config = dict(
    n_layer=10,
    vocab_size=32768,
    norm='layernorm',
    positions='learned',
    parallel_block=False,
    init_std_o=0.0,
    batch_tokens=65536,
    train_tokens=561000000,
)
MLP neurons of a small language model. Each row is named by its layer, matrix (up: input weights; down: output weights) and neuron, and shows model dimensions 352-479. Each number is 50 + 12 x the weight over its row's rms, rounded and kept within 0 to 99.
After each neuron's rows, "fires before" lists the tokens most often just after its 100 highest values on Wikipedia text that the model never trained on.

L5.up1769:25 34 32 82 44 47 58 45 46 38 40 40 46 62 43 33 56 49 45 64 66 47 35 53 55 47 41 34 17 43 39 63 42 75 46 44 51 27 57 57 39 48 58 63 52 60 45 63 46 62 54 46 48 64 52 50 47 72 46 41 49 57 62 37 44 71 48 63 31 89 62 41 60 58 72 44 51 40 50 47 44 48 44 40 46 51 57 38 63 72 48 55 59 37 44 64 56 53 46 56 20 63 33 59 50 30 36 44 52 55 65 51 62 60 41 41 67 48 40 43 54 46 58 80 56 32 42 30
L5.down1769:50 51 64 56 43 54 74 53 44 53 47 53 58 58 49 36 30 35 77 50 44 42 33 43 34 58 44 40 53 52 50 61 45 51 56 41 55 70 31 71 27 41 59 55 47 43 34 53 27 82 84 33 49 77 42 55 52 34 19 22 35 44 43 46 50 42 49 39 50 57 27 27 47 58 61 76 39 15 46 59 46 49 34 61 50 58 57 68 49 59 41 56 69 57 21 59 45 46 39 50 52 47 35 66 69 57 29 62 33 30 59 44 38 59 34 48 52 42 47 33 62 33 36 43 60 38 34 40
fires before: "\n", " |"

L5.up879:40 58 55 64 47 44 48 38 24 38 58 54 49 55 50 29 40 49 43 65 58 64 57 59 52 38 36 37 44 48 28 34 47 76 49 57 47 55 35 61 52 43 43 46 62 47 55 80 52 49 42 50 56 49 47 48 41 33 65 62 69 54 61 63 37 53 41 23 49 61 82 52 77 59 54 51 40 62 68 36 39 30 52 39 46 49 64 37 35 51 51 35 56 37 35 56 57 37 63 57 56 42 37 77 62 32 67 47 43 51 67 55 56 40 34 67 44 60 45 37 53 47 52 61 57 52 27 37
L5.down879:56 41 54 71 59 50 61 63 67 31 50 51 59 54 65 42 52 51 74 77 46 59 41 52 37 52 56 59 56 47 46 36 40 37 73 29 60 67 32 44 53 59 59 60 46 41 39 45 46 60 42 46 41 60 29 68 42 45 43 56 24 74 40 37 45 43 53 40 31 37 32 46 39 59 55 57 27 39 41 34 59 34 43 75 38 51 50 85 57 57 48 50 69 56 19 44 39 40 54 55 29 68 43 56 47 31 56 45 37 52 44 52 46 36 32 49 51 42 49 23 51 29 33 55 62 54 34 55
fires before: "\n", " ", " |", "A", "3", "–"

L5.up1120:34 62 40 60 51 52 53 32 25 47 58 45 37 41 46 41 58 45 47 82 49 48 39 62 47 39 37 56 27 43 33 71 64 77 46 55 37 39 53 52 45 61 43 41 48 65 45 62 69 46 36 29 49 52 56 36 52 65 68 46 56 57 51 34 45 63 50 53 56 71 81 49 58 44 61 67 66 28 40 57 48 46 49 38 52 41 47 31 66 45 56 53 38 42 69 61 66 59 42 51 35 46 36 59 34 31 46 64 54 67 67 51 65 62 40 47 39 45 29 53 67 49 50 50 64 41 49 37
L5.down1120:48 61 58 64 53 53 75 53 54 43 48 40 52 40 54 36 44 46 75 54 45 51 39 45 35 62 41 53 64 41 37 68 35 57 57 57 30 40 49 69 66 56 54 62 54 33 45 57 29 85 54 53 30 74 49 48 51 66 58 27 38 50 56 55 51 45 34 38 45 58 46 43 51 61 65 54 62 57 53 15 32 51 45 61 38 43 53 60 49 63 23 51 66 51 40 48 49 74 57 43 64 44 47 46 66 42 29 68 40 51 60 52 67 55 80 60 55 49 23 32 52 56 43 62 64 51 32 39
fires before: "\n", " ", " |"

L5.up1816:42 37 49 53 48 50 61 71 65 53 60 50 55 75 32 65 70 52 56 65 58 55 45 51 44 38 60 49 53 37 74 56 49 31 64 41 51 41 45 56 52 49 48 43 61 67 64 58 48 53 59 86 53 47 31 47 50 40 65 62 46 48 63 78 53 66 70 45 33 53 51 37 65 42 50 55 60 61 48 52 32 43 43 30 52 64 45 58 64 68 35 46 58 60 53 59 44 39 48 43 48 44 76 68 35 63 57 61 45 52 28 43 36 66 35 56 48 56 59 44 42 40 51 49 34 52 46 48
L5.down1816:48 49 62 52 36 44 38 63 53 48 62 64 55 35 23 45 34 80 47 58 55 56 62 49 33 37 57 57 61 56 48 57 48 33 52 70 38 49 50 63 84 74 61 54 41 72 46 20 71 49 43 41 52 31 33 35 39 58 74 55 53 63 51 77 42 51 40 45 53 55 66 64 54 44 60 57 50 55 40 54 61 57 37 47 54 48 55 62 39 61 29 46 58 53 45 58 63 35 28 67 59 38 43 78 35 51 41 75 36 74 57 44 55 45 26 41 61 33 70 43 47 57 53 51 42 37 59 55
fires before: " ", " |"

L5.up1529:33 43 62 40 46 53 49 56 53 52 63 56 54 61 40 48 44 45 52 75 44 71 54 68 39 47 29 33 30 39 50 38 46 45 42 61 54 57 55 55 42 51 55 39 47 55 52 64 53 37 48 47 56 45 37 31 31 31 48 58 77 40 48 34 52 74 43 43 33 55 51 65 45 55 43 48 39 43 35 59 55 49 34 35 42 52 58 55 53 43 56 61 48 53 47 37 60 38 62 34 47 62 66 75 27 23 32 66 41 39 49 70 47 42 33 54 68 43 74 46 65 47 60 50 46 44 29 60
L5.down1529:56 57 44 48 62 75 40 62 42 65 29 41 57 36 36 72 61 54 42 38 59 37 65 52 37 58 58 35 47 45 54 55 55 51 48 49 57 47 38 75 52 75 56 50 44 62 64 30 59 15 52 72 47 52 52 38 52 69 35 51 39 41 46 71 56 35 56 47 17 41 54 61 52 56 49 58 35 53 37 42 39 41 50 59 40 49 34 38 64 61 42 54 37 49 77 50 53 47 42 54 56 56 71 48 40 44 60 50 63 62 57 53 63 61 59 47 38 54 29 36 52 73 51 53 43 55 58 58
fires before: " ", " the", " of", " his"

L5.up2037:47 49 39 55 48 76 51 49 37 42 40 37 64 61 55 36 58 47 69 58 58 60 63 40 40 51 34 32 40 30 38 40 53 53 57 46 38 61 33 54 45 52 51 26 50 50 53 64 56 26 51 54 66 54 52 55 47 56 67 70 63 45 59 54 36 53 52 47 34 71 54 20 68 56 52 49 49 64 43 52 41 51 64 36 40 72 43 45 36 73 39 53 42 46 39 65 54 39 50 52 47 35 59 66 41 34 43 41 17 40 31 44 51 52 23 80 40 51 64 46 52 44 38 52 53 44 42 43
L5.down2037:56 26 45 32 58 55 33 51 45 49 42 52 54 48 33 58 73 52 88 51 42 46 54 42 37 25 40 31 50 41 31 20 37 53 76 42 50 61 60 42 44 64 69 26 57 61 34 43 62 34 36 62 51 56 38 34 60 43 52 56 60 51 41 51 42 64 55 41 49 78 34 38 49 48 54 56 32 69 53 37 56 46 27 46 46 61 51 60 33 37 56 44 52 67 38 35 43 39 52 51 68 52 70 60 51 50 42 66 48 59 48 37 41 57 46 52 51 38 65 53 65 28 40 40 46 19 64 55
fires before: " ", "0", " |", "\n", ":"

L5.up186:46 56 45 50 59 41 71 59 47 40 58 44 43 66 07 32 46 61 50 88 63 62 58 49 55 31 71 55 43 52 90 41 61 63 37 57 70 55 47 54 49 52 53 32 41 48 48 51 57 37 46 73 51 44 62 37 43 59 41 83 60 50 72 72 61 57 62 57 44 47 50 47 64 53 40 48 55 44 40 65 58 60 46 37 39 47 47 49 44 50 44 30 34 63 63 73 46 54 38 53 51 48 38 63 27 40 63 31 35 63 40 48 58 52 57 36 50 47 49 47 32 53 51 55 48 64 59 55
L5.down186:51 55 61 38 54 55 63 63 59 30 68 51 37 54 38 35 41 56 35 54 56 50 41 47 58 38 57 38 37 60 61 44 85 50 47 62 54 57 38 55 46 62 38 43 57 75 56 33 53 49 51 65 54 55 56 51 65 51 56 64 54 68 20 42 52 65 58 41 59 53 52 53 61 41 47 48 45 52 46 72 43 63 55 61 77 56 36 57 49 58 62 44 55 67 34 45 35 26 45 43 54 59 51 48 42 61 51 53 54 65 61 49 49 41 41 29 49 36 54 70 62 56 38 56 46 51 86 27
fires before: " |", " ", "0", " by", " ("

L5.up2488:49 65 56 60 21 32 62 55 72 51 61 30 57 40 57 48 67 49 75 40 62 77 48 41 41 52 20 45 52 51 68 56 45 50 40 35 32 47 49 55 54 50 45 61 53 54 60 57 55 50 64 56 61 33 34 36 50 36 61 66 60 61 46 65 66 35 52 58 51 54 64 23 67 57 49 51 71 50 51 50 48 26 53 52 32 41 37 46 39 48 31 56 53 77 59 59 64 54 58 49 66 39 46 61 60 66 52 55 42 40 54 26 64 50 31 69 26 51 40 26 47 61 52 41 34 55 37 69
L5.down2488:80 51 56 51 54 51 66 49 31 54 57 53 62 46 30 61 38 72 42 58 56 33 49 53 40 45 76 44 53 46 48 46 36 75 33 69 55 52 53 63 52 56 62 63 47 57 48 52 70 62 56 51 56 63 53 48 62 60 55 37 38 56 58 63 61 52 41 49 44 56 30 66 70 44 65 42 56 46 53 61 42 72 54 51 38 45 63 37 44 60 27 55 54 47 68 46 50 51 42 50 34 50 42 40 49 47 38 46 57 73 46 37 60 60 45 60 57 48 56 51 29 67 69 48 64 55 59 44
fires before: " ", " the", " a"

L5.up2105:53 60 53 43 60 45 68 52 43 48 49 44 64 62 51 33 49 62 47 54 64 85 56 54 48 58 57 44 31 30 43 48 48 51 73 52 51 53 22 42 46 48 30 51 42 46 47 62 51 32 28 47 53 38 60 42 33 65 61 52 59 78 54 52 43 38 38 49 54 46 72 32 73 59 42 25 58 63 48 47 48 30 33 45 46 49 58 76 66 41 52 37 39 56 48 56 71 51 52 32 47 71 52 66 47 35 66 51 33 53 44 42 60 32 51 78 34 57 51 30 52 37 36 42 64 68 41 57
L5.down2105:51 40 59 51 44 45 44 43 40 35 61 43 82 44 40 65 56 24 94 62 60 63 44 56 32 50 55 45 44 56 49 35 56 59 79 36 30 66 52 53 33 56 51 58 38 51 33 31 52 58 50 46 48 58 27 38 49 57 63 47 76 95 41 40 51 51 63 49 30 60 52 34 68 57 49 62 31 55 72 43 49 41 34 41 41 42 60 47 52 35 46 56 64 66 28 41 48 34 56 63 46 44 37 58 53 53 50 42 52 45 54 54 45 66 29 24 55 43 47 55 52 40 40 21 44 19 44 70
fires before: " ", "\n", " (", "1", "2", " |"

L5.up2115:50 46 32 44 59 49 47 53 58 63 57 57 56 66 26 69 66 47 45 66 53 63 65 45 46 49 60 51 44 47 74 44 52 57 60 52 51 54 42 63 43 41 49 30 56 68 65 65 45 31 48 50 58 48 37 60 61 43 45 63 58 54 67 65 62 49 76 52 32 62 45 46 61 62 56 46 54 46 48 50 34 54 50 51 58 47 32 53 55 58 22 29 49 52 52 55 47 48 44 61 32 27 53 69 36 50 64 59 47 51 60 51 48 63 55 37 49 54 49 62 37 62 39 69 63 52 53 39
L5.down2115:68 46 77 45 50 50 48 75 59 33 70 45 45 57 30 31 49 65 55 75 40 57 65 62 39 50 59 41 53 65 75 72 65 41 52 40 39 54 40 67 55 74 32 50 76 63 51 45 58 36 67 72 68 46 58 53 56 26 59 72 44 55 42 59 50 63 67 43 29 40 41 64 72 51 44 52 40 64 60 55 34 57 36 79 84 61 42 57 60 45 45 39 43 34 40 57 56 37 33 43 58 49 46 38 46 32 31 41 32 74 19 43 44 62 55 38 33 52 48 48 47 52 54 62 57 67 60 55
fires before: " |", "0", "6", "–"

L5.up453:57 53 53 43 26 52 52 69 59 50 57 59 48 72 43 55 67 42 39 48 73 59 45 45 64 45 53 43 26 48 66 37 37 48 54 44 54 48 63 55 60 35 48 56 67 51 57 78 58 42 58 55 39 58 34 58 42 56 51 54 40 60 73 59 39 47 48 46 39 35 44 48 49 61 46 48 25 50 71 57 52 40 54 61 48 50 39 27 33 63 48 39 54 39 44 42 62 52 64 65 32 46 24 82 58 57 60 65 46 32 33 50 36 52 51 63 33 46 56 43 26 37 47 53 55 78 51 65
L5.down453:51 38 44 39 71 43 35 48 64 58 47 44 42 43 46 44 56 52 55 50 49 58 37 53 43 42 47 65 67 77 43 40 48 47 47 48 53 33 40 33 84 60 51 70 33 52 65 66 56 46 53 58 46 55 51 28 59 57 49 54 22 26 72 45 46 44 41 37 45 53 47 26 51 39 71 55 58 56 53 42 55 24 40 59 41 66 55 48 51 55 46 44 48 48 59 36 48 38 31 43 74 42 70 65 48 27 34 71 43 60 54 66 61 35 44 35 30 42 42 81 37 47 85 62 43 28 63 55
fires before: " |", " Albums", " (", ")", "/"

L5.up86:45 29 46 33 32 53 54 45 61 38 29 52 46 66 41 68 65 53 41 50 62 64 59 35 64 47 56 45 34 46 67 32 49 43 41 79 62 71 68 49 52 39 67 34 71 40 28 55 42 09 60 54 65 57 53 43 56 40 42 61 24 44 41 49 77 67 47 46 68 65 46 53 44 71 47 48 55 44 57 36 47 58 48 68 73 24 42 48 62 52 60 29 41 32 52 36 50 48 63 49 53 56 59 59 50 55 59 40 40 43 28 52 46 49 23 62 49 43 84 63 39 63 30 38 40 50 63 38
L5.down86:28 41 55 51 68 76 46 49 61 54 56 51 43 42 44 52 63 57 57 38 48 51 47 47 56 40 37 47 64 50 56 51 30 58 45 54 35 45 33 57 50 75 61 87 39 25 27 68 47 66 49 47 62 67 46 36 37 61 61 50 60 29 45 72 60 37 44 38 57 53 36 61 40 52 60 42 46 38 49 52 36 47 43 35 39 50 63 59 48 42 47 54 46 57 48 46 51 60 37 71 50 55 56 47 45 32 41 76 37 48 48 69 71 46 47 28 57 64 46 51 27 52 66 50 50 47 38 58
fires before: " |", ")", " Party", " and"